{
  "num_hidden_layers": 12,
  "hidden_size": 512,
  "num_attention_heads": 6,
  "num_key_value_heads": 1,
  "head_dim": 64,
  "intermediate_size": 2048,
  "vocab_size": 39979,
  "hidden_act": "tanh_gelu",
  "norm": "rmsnorm",
  "norm_place": "pre",
  "norm_eps": 1e-05,
  "positions": "rope",
  "rope_theta": 27400.0,
  "rope_fraction": 1.0,
  "qk_norm": false,
  "attn_scale": 0.125,
  "bias": "none",
  "tie_word_embeddings": false,
  "parallel_block": false,
  "init": "uniform",
  "init_std_qkv": 0.016,
  "init_std_o": 0.00327,
  "init_std_up": 0.016,
  "init_std_down": 0.00327,
  "optimizer": "adamw",
  "learning_rate": 0.000758,
  "beta1": 0.95,
  "beta2": 0.98,
  "weight_decay": 0.064,
  "lr_head": 0.00396,
  "max_grad_norm": 2.0,
  "warmup_steps": 280,
  "schedule": "wsd",
  "decay_fraction": 0.907,
  "decay_shape": "linear",
  "final_lr_fraction": 0.0,
  "batch_tokens": 65536,
  "max_seq_len": 2048,
  "doc_mask": true,
  "train_tokens": 901300000,
  "max_steps": 13753,
  "dataset": "wikipedia_en"
}
MLP neurons of a small language model. Each row is named by its layer, matrix (up: input weights; down: output weights) and neuron, and shows model dimensions 170-340. Each number is 500 + 40 x the weight over its row's rms, rounded and kept within 0 to 999. Numbers have three digits each.
A block is one neuron, or neurons of one layer that tend to fire together. Before each block is what it responds to, as a language model described it from the Wikipedia text at the highest values.

Date and schedule context. Tokens in dated sports results tables, schedules and timelines, mostly month names after a row number (November, October, Sep), and words leading into dates like follows, of, premiered.
L9.up519:532438463462513547491558482487534470537451511456442461518407537479578521433522506458414409580522514533517577423518518552520521525488554489589480472460463487506496492504486545473527497554508457459592539433484476475527433522508488471482482518555488456487522493433460477453446532552492410457506478501542529544515431465445529563522422513452488527451593431452507509570500441488515523481471534558515529527495554414507476506502497499543518511487502534480513541472521500511453457530465478455476507515455439527562529483471
L9.down519:513570526534463468471559485530484478493513490488497510498516500526457551455512546506498473484522461447511553542538581490478495549506408472469465500439500529459555518530507495463530486472480481504443489548496516447530492539518561492489519553500509579465447475479512523514479527494480466481531516459497526479508485517428528494511424464507501457452531529514498573550478466534509458508525556522534424518429492476478542518536489513457429490568520435476549548422414524488479457566469511509557498442531553504481483491503
L9.up601:555488526469512501497473537517492495565514590520539495514557507490570472497494465445451526559492538532503571459472478524498477500427504565478500484472495420504582466579532488485539474465479540434575438470535544508556508459516401537527549509537432534476504499514505483377498467435516513514534498489573546554508480530553500574419430530429531501493511550494476525526605463521472474531494574527499510498515540504465512609461477515521534462400544512562543472591455514507453537510567551459510481445483497518452518481530
L9.down601:462543503530441511550452516522516547431486549437466471450602471516516479479518447446446565490590466491472480489400491521568517490515447496485412529491508506526520511466462453538581536517493556530496510484477476486445504547588489422567470400506475529470487456502396525438506523492521490472482508560472514492527563515488475482548472506473495476473468476501542506475523497521464530553407530475466503539434512478473526497500567570468525494573538570415471482497504467525490547533500505514486581475468498498493537476534
L9.up838:493482540466605519434469536521496477502431510560525529455467489492532512459565392507523488530440554524536578501450444474469487489453473565514475464490482458409457387536515482471530382435469538525512526514526495527507514530488497502555526504510480458447505506512509498575574555470472508436485470505559566527444403524468468498419392497471504520535563535457574525510597517529463487494505543497446482541532501581491466505435507564536531450570547437473520529465514521515446463568463471516499564499519519506460551556425
L9.down838:535496462538549445468436462536483441496490512492545471496448470520534489486539531607451486516480494464443476475490530526529475466517491527550486569490464467484578523496521543481520441532496451461468466563500482501502547505524559451551545562553534427512579464464441494492493515490534520513548531486505544498524492440487515537437494520478531497524445497521501534485504474492484467525477523561466490549548533511507537482489548492532520435457508531435472497483488465514398499529504515454511564504496445509486466527524
L9.up1265:536557478403519446438517606454463503535517474485594508512481490536493533468475444481565492507549531507514444481477535514503448530502498528556434544510532436470504495519586525461537470483504506528483542538492468507544462525417539515575517518505491568496487517458563510507501434532468435484503497540504563516500496419470529501468484512514490493467497496544553481513559502534483476558480473509402480524493488440477500536570435505556571494457483580485552555521408480493493508403475478476497500562465442544488485481543
L9.down1265:459451471496485415483446463602549400506547497481531458486539578517470562524526501476438475463493433532595512439493508520506510451470449497478480497529497570597451509551476440539509517509503470495502467472425569518465527452521514523530532462478488435468468423501467531586436435431475501453510529472593535471439497519503540488510571423507496453418501438522537461474522454498501564508429436479495504511477501460468536475489499499484467488495525458487458510450512535518473483449521540517502535479521579540557459489483

Start of defining phrase. Articles and modifiers opening the noun phrase that classifies a subject, such as is a commune or Israeli football club, plus score digits in sports tables.
L9.up170:388516497559559467497488525447550509541555496520470491577548474435565499503550498514432474460442494501515544485441388431554479461532523498476496448467444420468494515481548512496482512555547512467551460467478506493519433516510493483565520502429520496505502532460534453456431562526513539555462443515471500538468380621531513511411502473448582556538548459500573566507525418535530548515474458483533500461502500540488484496480500458477498497480490449520456509429577539515494496530476455525535595487556502520521448498470
L9.down170:516589499521525387468530480519524449474445498518494482487403489467481534521561430464528586521569565481468459496478569522520511539523502513541528566514537531581499466518508531497536536497602475507460534446560485528513524534476468487499449520493528537406509562500472439525535504479590451507549521424420447484499552428493425536577484493587479481527555514481468493503507521463448495486536595518484561470538499551534573511481535535501493454457575540506496436507494499524507524465474424504502484471530486513444537509530
L9.up343:466432607478489558477506525489537522571604483560486491463572527432497573450525503448521491519491544479565529534508455545554438474496515494539483548477537443552496509523474526503522506490518533521474554492508552515476497453424447499581490549552477485416488424458528435561575468506487499456478432423462526537517414568498491533429481437452513521526493519541506525540530468465506506496506518523437482449515516456554500507497559508553540461441518484516470466499535510498490486494549484446506585533572529497480496509483
L9.down343:546471463523514418540507507431567506445516457490490522483508474505529540471421521456494502568506515467490538434453563511496542480490554533501448533496532553495544478513515520486484469467522441555429508462554537503463442467426474459497489515509533466562506605526488530438438494552487480479461488501453531503515489564519513520423508491486504454503476494518454471487496517479548500474450435490512601445518479569481551544450523517487504521501535539523528504367469466479569486416449437539473439500455529505464406491581
L9.up577:479458425474487457452524546428476567455525539513523491492508474525473525505522456484495520516517495533553541544483489501515528484442477485481520540537565529439464494498465493466554500489487505482453572406545550477436465521556456421505463477414511483381525463524497509503563527543425526428486513457478511512451482553503492464491576427473480501470537501567520490532507440536541564516494481544540483517476500504459528497570475480452563499489490410533466508517546482488485565484519518475462573531486508457513432539496
L9.down577:527553476513497526473487456468511500467562488543482528511492496468483453474443525534484478492519575401536541452477515533494486515466499517456442489522530437524508522564459503547476490517486563523501464476388560604580562461598566460512487427438492466538514457501526483434492536500514542551487500531538464492519458488546545451536507590500440437480525505451514489494480501486503533524511443512480507494588490490467528552525547501525475521469464495530473525412505461500462472457491519494468475500503424475501486518512
L9.up2006:514489514584477505439529504502524553514552470544526466502592505506514508465426481506507502538507534445581504364474415493532453458491543467496525376504508410431475553483475502491506519511441504499416577520503449495513528530486472491471537549557452451484511490471551437552474530510453467549443485505453504535470443490435432516459496482492510460479530576531478540550500417473495577499428496630505561475513520506520487449477547519485523518512596521501525534529494532507490483521505466571478500470505508536514496521454
L9.down2006:469537509511581527497529491571519531412530506445523483514505557507482507427428506483571540480480488488488490500501490492539494571502502495574476480512488547506412488474565509484538485494570504521478546524589415503553529496517496514473491434537533467494468535428471484488498521438511454535521521467436445466509476563497539446502520462533511466538559535552478469499556508484515489513461561383525406486533531556500507552371500526437430487500464599514506479504472518530441531514474532501538485507568470544430546582512

Wikipedia section-heading words. The last word of a Wikipedia section heading between == marks, such as career, History, Discography, accomplishments; occasionally also title words like World in titles.
L8.up492:590436551501550465516477545497500535480455602485533519501562514538479545453502507447531428574467594583471523508476524467519472515538613534420442513500532473527472517514466475473549498467503534506465500490473549458513523473461472432549495470530506478533477420529460489518485487541540430504511449481603526535475499507468535490492486465521490552523560565439493489521473497476487531512506593473507476477469506537599506506575500505472546487523477523520473469454498485475479517537547515513534505542506483520520479452475
L8.down492:511599458502482561358486454495525548484557475483507545577483515432463420456452611488528465541574509521455479533451507562468506489434502510430513505434504454480555511488447486456512477498488523532471512479439500485534520545539519487393490469576552463480461455474516440521488579536475502492519498416481495531429512468612441536542544521512494420493566444479520529556552458463492511524423461559508543489491532497490484461497479522541436482543490496488505533475491541417500539473537417474534554538528472493552431558486
L8.up761:491511556462498589476501541487515510603506495517492470530541515482570474569482466536473521465536462509515494446564464530454525468487520528509518422518456433538520502478447495511532442578472539502489479470537475487461448550497503528466390480511442453488459488481624484584490450390457566529490536516505482469381468489474447497554545510552598524487456567488464509484570545565524491523476512462537527500502477551542485461475522547519504514446580460465513484527519467479505532448482513490490488454476555502492545504515
L8.down761:528536569513527448528465503514460438527491499496402476454523462525540480465509521471549506486513476548475478538450448524489453519495531524429467499446513545481518404560526491545412487511476472536419517511484475507457506418490544473523536590556474560539451463471481502391471517531481481505455482545464488496491590499532463490528449553507485461561480486405558479474434475474466508497608475458515544489477588520470506508502478448473496504543456531538544448537433537495491494532544513528449448568480509469522466584515
L8.up803:471470546555509454428558532501471536618619502523451486482540477420488492510506539488455517529566563436514543553608433471458485551507526513471550489506520462509582497482515516505470508517546535532445493497522468473466479494520511496556526536516475483532464508563490507473546511594427500483518504501586496488502456542445506498566467484488504563491525484462540498561517570524466513537455522480522497484448508515445480469494574480473485532611487508475520492460527540407493557550484455403519537496450568490470492544505
L8.down803:488494510498478423431463486485500512550511566541539557582496481439489531451438477462517529475541498480503434505525488564541511494480593538485480489445519493557529491549480497491495460548521513438532448568537475513457550466505515568480585473462485523458450469439475500451562479503488580480550480559488475504493422490541519456486501401474533593500510502437467480512555454460544469480461542493545462575509451455494428471517507461503520558572480501493527494497530485493472504428519545466517537580497441481512476566538
L8.up1955:518477492441505516478481571510505503509460457557506511440578508521564491587550461471531548463518497495505513526470533492466478540497585443462513488578410496491535466514484503513502505561478456538432533522505512506502473441505567451514475511511428469464471502532573511534498486476499483551557491470583498449405526506474513507427457518462511478520548552520521454498543513463486492502471575552480500529429533479493473514573485556564498437532541478501461467518520515458497460433539586478466530532494480582508521516470
L8.down1955:523451489488490501500468485547488510501497522442496463500527480490557455430492530475555536544471568459522470520475535506503549466524512467470421524513486482443457505542564388586531503551471540538556523634468440566533525496508593516576531498490571456523415484491540551486418466506479526533504513577533484460453505430554597492588474504489473534562465556457497459514480521382465544520543502433525491477427484519445512532486544521455555428490497492546525531438522492519470462455527434487454485502368478478545494515458

Day slot in dates. Space and digit tokens where a day number begins a written date, as in "On June 17, 20", "Died: 3 July" and "December 13-14"; also commas and year digits.
L8.up450:518523454502512536550468524488556533548437494480511419498494500572492465473419537559429439494499439465493534487541453423519458466542522563483557500536477490521540457554484526443539471564509496556495534536610484557486546484488521476449482479496524468542510508455471434535542491478461466565388518570438472504478512487482581574533423483527512543482480479475530460527560498521513510504432500557499385525507529438453537491433527442501621516515533556508408507509459464480454487499508505520477512506537520577522493502524
L8.down450:552487545537519474549386410477542449518483465503497459483533459511547479482539480488441531532527523466461508456470481537459487493496545507530516555491535519563529469528452547490469384478545527497463577466559534444542484524444555453424503549472437520472506458569463543481510482512493478517490472596477495472470473522536488460522454506481527522480483474521536501531461505513521509486544454539495497495424461555465463522459514538479555438446503485594468432467484494434467495507471433493528542486510547434468472440518
L8.up565:551540412512532533511567525517499501550450561526554439434461488524476484502469454515415491507549494472569493513502441504515488568450523501530528472491495533452575488497485520422526521568544475504431472496540520494481499508549421545514535545518505469530533471423512490491435525447497466499487480543530486466495532480524523452520417530441580531486516521495599482556468533500505520485434544562541437501508535441493448489452480500477561412526466514502539399513470445491438477481512506550519499505420487510437551458488
L8.down565:568465442515490430523517562527435566523499491500454554528517461522514472539450539468486483547522489490471482442521411545557470553479511434505499471497517494495524501499492530503511498543559462560457468475519486486569517557497458483504541579587534488490489482477500430479527433523490474482440436563476497496508516474473517548500528568492536505478505495554500479560542520523435493490563584475543445504534542475463481490467405478447462503594451573507529496428525523513461524534493537488496555507513488534463486528469
L8.up1653:555511462500559471481548539565517500520521512484516513571497556528463502456471473500532426516506495441556498483580484512508511551459429514547550435572447508561616544455387521439507533630467505499492469540575425552481495481457515549453522484527494462535462488483461497469515457505459553472535554518531476485464500521458513451471471500536541488477476553554521499461536409590514486508507510585474470461543542433468473534513534416513529495475478533526559481494469500493500556496482456520463540543510494461418470490479
L8.down1653:540429518521470510510408566508496475503482493472428520446478532502568481571453480485507493545527565452511541468484499528540488528485470470529536458532476532504545500410479522516478516513494538553499409458499448542451453466526485499453522537447512480418468475424459470473440495516575549485478538566494539477491499486494529474485469493580499464377525457478567513560508531575462517525563445506494496543455545472612562497436384576537444506466541552547491461471418471537488513516446458434498577486439537507495426511499
L8.up1894:565475469487536526450546540482509538538482522533506473442483552488597516503422478487434431560600513504544483577455525460548520450573506580475447536535593508486522492530445459468508519506457504549435467452529501516556461504474518469491572513418513421465539553479503490500527410523527487480485473539496446524530540511511460507485479474484543486545489495533485542444504378536567470463463496474489528541530517522489527478487498555598509484467528590485519457507493482466433457462509592476550531511481511565416442505537
L8.down1894:508448491549526432512456452533490538435490524466516494487466516535569394510516506472445488494599563543530445502555476509525525570454466433463562503461524453502534491497488435477516495491509476464459441470527431492524525529552548493439518527434476523478540500510486475443473440507459477486559559532464452490472510533506505501501634453563499431512493520500457514534434437475511537479538445510428527430456494482510440537495493513428471534455525546549491552530491415544496537446468484535479503550485553471469533577503

Wikipedia section-heading words. Words inside Wikipedia section headings between == marks, like Club career, Personal life, History; also the leading 2 or space before years in dates.
L9.up966:539465542535504534525540507504489511538486546479516538541436475489577482525541495471474475599461547485539473475493451466518588503444485500523474515545516458501529492607533473532475457473469535462564515575592517504564457512489530530510460504510540453565486410467521467529510475468531493495557441508508462481421460530459475567442512442512527465485530461475433540494464479483464467521495568553504444534579483478493473525488569479466513497392531476519524474488539476521431481521532477532557558466540472543475520525438
L9.down966:559528551453514496530467473455385475465490528530482523506569491526437508538481503499514477484562471507443486523551515455389525499522449533482508532459474497511572454468460533498445463493509436545408490511453501447505489504524510499571526464567513607516493580531514492441511552499443449541477456502503523471567511403479446485525527539606412524527511479450516445545496523469468559564566420522477479480521468554499582473528577447418488467464469460529510486525416507475548507561501473481519475469483553481523460472476
L9.up1554:571463484521490554439548453485473499527520462520598486523474458489525508455447511521455500548521539524558582471490495502515512493471544550548508480558500550465567525487401491507485475552454477446529424525462540453506502505519504509494429523508493417493558481473443466531504531569490523457472568497528507533560506491505487427508508516540524503472544513457545496540500543450522448573480560519553550577568508484464527504501513455520552485511513545477486484461475516477417539427444538515596493492498454529405527481486
L9.down1554:484450489532487400528477470521464553508526507511445526471482507516528510489487461528508517443389490576476463544530510512555535476520484490444570490441467484424515485488448501508441535552435497503479503533538461547473453498481475420535515443449476517506463485417520462550523434509557532586513494468477525505476504540487467539445492493498518520567456504488498524505472496447571489526504543527486472477513469507503471529479589553495480440460433501541553547491438470515437484548528495474529493545512516567563529491367
L9.up1557:510461471548590544499527455447523503537423542558456494462481523473602517509480525551409464496509515475525494478496448542491514518497475463560494570494463450527520500581517529486465429534557553478463493515495541441493433502552543456505404564543489509484525439469502486487528493500420463500493501459534524455526428574466488482468493453479528577536534556578500491575527464522490505521397562524507598514481514470529528442432563466438536447470492472463418496442485561485398453452533476476498456540517540582475573528480
L9.down1557:489505493536523456506478493410481496483488541467587463452509505420515445551535395521532532470568545538474500459524521417516474549506493461473487405493523483465541439529528531510513508414515539518543469576482462543552569458491535513522558540541517437429534463439540488490536533527528542429516557455549525553455464517500544548536455453511544496506484496566467518537470447521510478495479544528569536520493489451557512519504486510509539532497491511506451452444536504564481478476483431505467548457500516470552468451519
L9.up2031:483495503399551425477557517511473518509501572516531450477562479524559465449570404454541441447501521533530469484444420484485471512476554533387479503564543483540551437514520515487450491509530563582384449527539465520476487484492517441478445524487512530494445438447508531523371518504428489525472456457553593448436499578491529469473513473502461489556524488464502501574555439495493417531462519561452554506572562438463515476502504526520482545473527517539478456501499595469493467526529514477412539501479537490466493534505
L9.down2031:544555456429487494528471472402541485505553516500504456493533568440466508499465499485529493491488485547495567574513588479492454460551558490515445525492515488557555582524498534533506528520532594483511548488538462532534521489498479542456543555441499553562472508531498531521496486528544528567510567503562486493488494527472517519509501502549532503472479448588495526435513495489506516445538532486510540397481524554489461440486456424479472453453506465557560455454463439501474538458495506487441491513534563497532544561475

Headings and year ranges. Tokens inside wiki section headings, such as century, career and release, plus digits and dashes in year spans like (1873–1937), and table cells.
L4.up2032:481513539529537464525549495514533468515459478498500563429485507524559462490521529529460469443536612523559519475512545568510526533535517516522515535529527484453476453575562514479510471506484517502524435448465493450471509431540557500474461534537546470531488465484479444495390522479521440472521501460469507540519506518471458426496468494567534523454545516583485565491515548503462512537400520450492477490466529476454543516491550463472521461501590508496433513463540591518415488494508505473523481540537468539508567519481
L4.down2032:518585496494488478460565520484516476526524516506571498461492472471483438438557473465446544529545563437519508542489462577514451517474483504495531477457481460510568450523491564483499532576503505473527481538510465488478410514512476482479492595509520436579496504453503441507505557481492466514498537470494512469466533517491529464495515460457491480423486490506528473526465466583530487618524513550525494528562487452472526499530450517528455486488518534471471472476460458482509486515564533509485510589477486574485487535479

Surname first token. First word-piece of a surname right after a given name, in sports results tables, cast lists and news prose, e.g. Haid(er), Maj(ewski), Such(ánek).
L9.up585:539472511489527559511458512574611503550515501469552549497529479494475535476526510503493483500473532524516510418519419490514441514492556556459531423488408470464487473500509457517476440456547533487528414530530485467509577486528482506457507481520393464555503456491550488495491445516441550540489550436540515491448414497557462579469507444489519532520471594540518531478499550523448483485542514447471512468534522547479548420500593473474535459523537560464487495545475453470490492537467532464520503457500552482465512507529
L9.down585:486477526557444471483430490519508477529501520486525543533512537487599496535524531495562516576483435445513522481568523397528520414540521478507458590483457488500477504497518506461436444579466450505538514509502522571514497490496524492451477468521532467457527469435598412454509481447489535430433489523553546536460545487533513483554499465453404501470465561472522501537503416503436483529534504475490536525519499475566519500425496463462506480618396511488592477515546467523454554533539494511492418493522525539522539483456
L9.up911:536429508453475457513544540580499528485515537507566538483545509545502440553453560480529524510434484482497450504574507543472428529416527511550547460558467480528484478488529427481505442454489537515457544525559558527543459456440566426471467545536497473489512465519503492482509454465390514518440464550516474475498552508497504439509533453543558508496511567467605516499493546575523511494508509481518453512517472484464432536413591476494493506506527527532565412429481496480523512512517470495530540521474580468554519497523
L9.down911:538507515542539524421508507448518495458438498540421464529583554488550397506509538490466484495493524485522566474434524514466475466545489516522551544472513476554514500442458491489515548472436499466485490478461514522487520481468581465541537483509449436524541535550490523527496472493530554529560536454510567580503480462454476462442489527449430505413451464558460462449535473545459544564437554452511505448453568505434479480522525439525479506484564502485441516442524500508583526490476514463466481498502573528512480492487
L9.up1271:544443480525473522517519521553506548454543531480537489549490454578498550466487513413490489501462457425559543464563468462480468508547552531470591482465424467514532471507565494534511407527477496518488494558506593506578508505426501471514568577533391497502505471545483488455518504489477489498528533502499469511538455447527491471478499446488484510526515536503501561526461494573530531537507485473498503490465477453520489470515588428518520486545435495512554420489470431466514494525484484500500498500500542455440543541570
L9.down1271:471465527520512565482468521527532476509541588531536500549490524507519468533514476437496531542439468447474459550498491479485466468541419569452503509536477472529481503483553520573463489456500495503542457540457506479534556447451509548514548546543490458600501515458557489547444513555531544498472470539501542511532595441523484455471489480541483504498494543540461507449528563479451564505556536403506488504437424596518502499492478484511467550462545522533458486528532494502526509534484465499554489471487496449442481474441
L9.up1563:518460490484463523497486468545535508496529450574497552499514505467457399528477502405469472499439509479495532482560513490476428512565567497491527480476497477503578525506533457529498424493502461473435547542539496577485547577435502453513423531581545465525543526486657495493536508541492534561465481479524554507490558400454461458501484490487502524492496562487470527518469487560542529502518509493494535545482497525556486477472493385538499456437458544534513477488505510469495478512514518491502495476473522526558471541543
L9.down1563:541548493493473612488524480482451497479570535465444466460578499579516502420574478467503603431467501509451492556551531491410486507495505540581448515465503478528597496408514512566470406493494472500497451559502546531484518424475456443404508535475472509530566508577528555538575467517455557481504498504496590477437495490446497568539492499461545542486430490527451558438547463443523522507510523476533499552449545527460603464571562552513495547540553494546475514514498417442537532412461535500486525443493537432502430507508

Definitional predicate onset. The first word of a predicate after "is" or "was" in article-opening definitions (a, second, fifth, English), plus cell starts in tables (|, 9, A).
L4.up1643:515491521507516541515433431493527493542528413467473427499530518566519491488492577479509463521525453463552419468541431597488475480540441514571551499535432434583475529540443496448563495556462488481444474512511538533454487563513465531583543484507505520422513526518449463545472522518496561505488536470497479540543452607519521490484490446486507561441504536464490540518579433482533530444506485544494526512464558497491466501456544474520528541539483485498527472555471465465478493507543521538543455510523539491505511513452
L4.down1643:501461560530448495529480503436533511595484449521520507510537506467506473518454569413525540578550517494520502489523405510534496439518469451511602519431503474518528454593538510465483505473513543486439463500573484529566495524496558519539488514465458497519473424558560551469468569461493498513507419500490471485523474562530535501537449507510539541444472438560535555520479494428447511427458543495474540553570530485545548577548518463507474512518483484432483520522566521515468495494478474448460552523532522443501476491514

Surname first subtoken. First word-piece of a surname right after a given name, usually an unfamiliar foreign name in rosters, tables or cast lists, such as Cr(nomarković), Od(ermatt), Zel(jković).
L8.up951:528450542499458509494458454570517618488484497518553541474497538512407486529455485486502454457536493504572468508581482534521501537546562568558552426532497557532520376521495480500586445456543480498461479508504505481492411508436488472508507571526458486497571478523494425479538474530522516525525542493482456524504437532478463413496527492533483470544515515416533520481510528573541518487509537469489515480496571477527434547433555433544447483458459543459512489457474503462483467482535523480496531562541565491503511529480
L8.down951:449498501473464520469452575571490539469592482509479495501521586514518450571498520489494482471538510491502533513447483551546465516513441453483502476482568451462442579574495482502481505587487491535488462486463496534480473545508528476508514545551468519534526519408478521439520529522495567454440440527452522483508552517530514540521458482484454531436466545531488498470510477510541535538558490499484519473425445510448440410510490505548489557521465449548505465563554456485471456507483473506516441450430477499517464553469
L8.up1018:512482406466506472503563467591554542549578461506559549527547471492526494520422460416454506447479544476569494475586454453492460499475511517447568518496446488467525438504512433554493463496499562485504458545512479546493534487404448503542506485524432417467542534492477485505552477525457584490489527455568459459470440468567506530427485513467492498521500546456508543488490493516557542508501513390498480499524505504497464424457630502465550487527489499501551489536479499424510431445543498426447441441507520481558547441438
L8.down1018:500509580564479473491516416506557471487583568553464602536474580486550423532492593474503499532463486478423464514465470466522444437506498469490503551427519526477506477474490501530514467532548484552484505533537501484507500513511500487528452497504456509546466449468541445494469546456558524464491485510487510556435571532505544465566512521537555478445450550436529540463493477556534506594546496530492544477537438521491445505376486515494488496524487516506531511516502354466529522508412437524441481551519503457495516513445
L8.up1778:548481475526547547496477551584539529529533549481523481552434542491464530488459506501515408490502502500515488537467456551509466475519545541446519436513423506477503464474476479487493521518502612531537509544469482509518507525469522457534457482535370464530535522481480506538504489575428542474477510550564497484490499482497497384501492492470503529505546500454494528485496512563466460530492501519504517438499502509421484428564619503450543481530522535502470464456533455482517531528507481495534514496475604464486539518507
L8.down1778:526437529464442463490490523543552494506505524556507529542525529459590495520537447473497456499455467519481543519510529560527432424548485509574496509526506518548475549471443493457468500544513498497523518499494425498539563558498511482502496504471529451440476527477545524490524489409568378489464476557506497494490508542432514453534527501555487522460515559487546485595536441577524472498413531477480527496525494470514458469412491490443525498540503527506480532557531500514596598453463456501554506506495538452510523503523
L8.up1951:473443507507520480488543546513496510527554490514518465510512489485481487549450516400524519528504521482519530561534485527630430508519520501525506539478504509493516510462493516537505571533516519498476500495500537523483492544438484501542520554563488452433530603443461420550465541458504550485503502500485536520484537483546412381580505507505482521506455531440498533471513570592512532482498458458505457490505528526479462469465562461492467495531504551488525527428471441449521473529472447520554520521527455500542523493464
L8.down1951:443532512419581530496438492471487502449534518497491532455464462504553478452464536518478493520428531497524498534466522486508506570483514485496436500470511540591558464430445508507479518484583503527447501530560542505511518466521526456491414511571548524537467557441456526464477460509478497536493465539558411525480451463516506647518449504509530478510548420492473428497471481468473477460564527544487520520541466501514476545508461517530444522515479510499542511496504485604531515484472503540502558454516547509507470529472

Category words in definitions. Modifiers and head nouns inside "X is a …" category phrases naming an institution's type, e.g. astronomical observatory, commercial bank, football league.
L8.up324:456482484497568524461507498496519550518494546489449450455532474495532543533494548520424478433498503474497546433491481509492558483423558507573480517493511464469490475589453522409447429455445505570427494432496475534455474508462462569447462461506519528416415499503545505546551463512500553461544499466475518510503471515477531495510502509516548514460502473490538526537500532471478522483473466398517545499525512486540442490435436496466492520503549444525467463511518493545450468477533538602544523457460539587490511515534
L8.down324:503512441489528465516555469502522460475554504532498474492503500490515505478510477387474527470528492398502527455497459583472441547475489465490507587544529428490487476477538503471513445493439480474446488443511457512462494530574505582483510521495514471411556404508506470539586536502495506479529474543515464448521427556547475479526503545474525499552471539517488499458545486465471491486603477527515501467501523481511534477479537447508593510461514470503453554467416463477477498483527502518548543521451481533515542524493
L8.up722:477484442490583577501496488509472529525505521458466509516547461498452491465501498424499531421537453506519513507499494490507469483560453487496483512579511570482545466500513448397570513538465501481510499484485545456519480536493475468472487533475474559415600549487473513499476521518469452528471579531462545491487468512449496534507503464508549542458539458500563500559418485523547445518501547438569520542456554521448409481474530453484558521522501444460524434484575514532531489531530496470474483472444488492517502471567
L8.down722:537526442517491495553439456525496520453592458443517533496490465458540488534469453449484484469427466494504542579520506556557539467470468500568486437472460460496511518576439492502553449552464499526464514478462501504476447555509534557435499457495466574473512489465582526537487428500435552507487515520500407453526518525534407453471597470453505524482464458498541468480580429546459528516472464541539516529465497496539492506508597428541524517500478489481538466558495493512428465476547538578562478500509472502491487478534
L8.up941:419549500443572417515527487516506405488505508498473494537527528543580589485452546521464486502537454490425507489451477516538516481475551517553472469463550462596532485623441499438492464549469460464471477520486618460463470432531508491472474508508507518447497495502523482452524509577507512478566476530530529564492508535479507464469489424456572496561494489472566495569532448500464496414453544535481482499520504514517537472504507516540522556410447472507482493529553476532478479463489526530514485555479559513471474468528
L8.down941:450531498415522544515552532501489534512505504514495448486498509528466597495545406561466493515515468481459476453441541494433474501526463460503423578523554495476480522503542530472486501477555495460489492478495462495497509554559555489498550511473567481457475517437545483517483536463471523533560451486544551527453497572489538459487454475528502449495487473538494461495547446436489502549562500390517479503506469529552506559476404513561506564462502429544475470467520402544468475556500497522489476495492484440393594465454
L8.up1606:521467487520455545414466483495523506484472524424491474511571505454577489447467497510421471457490505476522559462538529509502523478542497560510487526483554521538510441490461499501410489556519527414495451423474486435465525491440503421517440520485449482462442507479496499477530469542528491445546447543470469526511555590476515480510445497498490554536519436493567521523498413565505496444418424485482411481504465476569514431439525483497465446531447488478444536563514540557543500452480537521504474484440523453534529422505
L8.down1606:532473509472462502486517539457491526526435510528531514426528557501476446486577409481477492486463495553504484560519525513463463539426456483528484468529487495482469482529518470535457468536472515607423512535511511525438514495496418489477544544551473408443511441489480510419425507484450520519472531507574507504536488492515473532440501501457555440539507448437509491531480539496420426468519571547483548530514525472503545531547445535501501505491467460508495451435429508480453544461460507513537503562550492537475527592439

Month names in dates. Month names inside dates, after on, in, or a day number, e.g. "on April 28", "23 September"; faint on unit words like yards and days.
L4.up140:484497459486489507450510549569562510501479476562535528523390499459583504558480517425439422492557526486460536481435524563531527506476570544498445532419509559479552495545474520474482483634590443497440520507478471553572400448476542469478475471575508416518492527517557503537478493477488491524494511489501539478458499483541501503503418483505534550510539500470499499495539460542460502568509529501501460566500516507461483551467516520485561488568534573501553503456499491521450514429580540433500506456538481526453450506501
L4.down140:435547460503491525526577483485499464496490495555537435488519470580518516447449472518479464573564576557469513453507495509524495525479508513525482491544528478450535444515510448534583491481582475526432453507522515512454546440504548528497496456503428554444483451533490498522628468635534517566498505494510487593489473534451494492577456498493454514576493474521499457484457543473426450483489523428504527456506453581470485484484482496554484522480503505529485383398403483458487452582481479465500474472499519498496499504539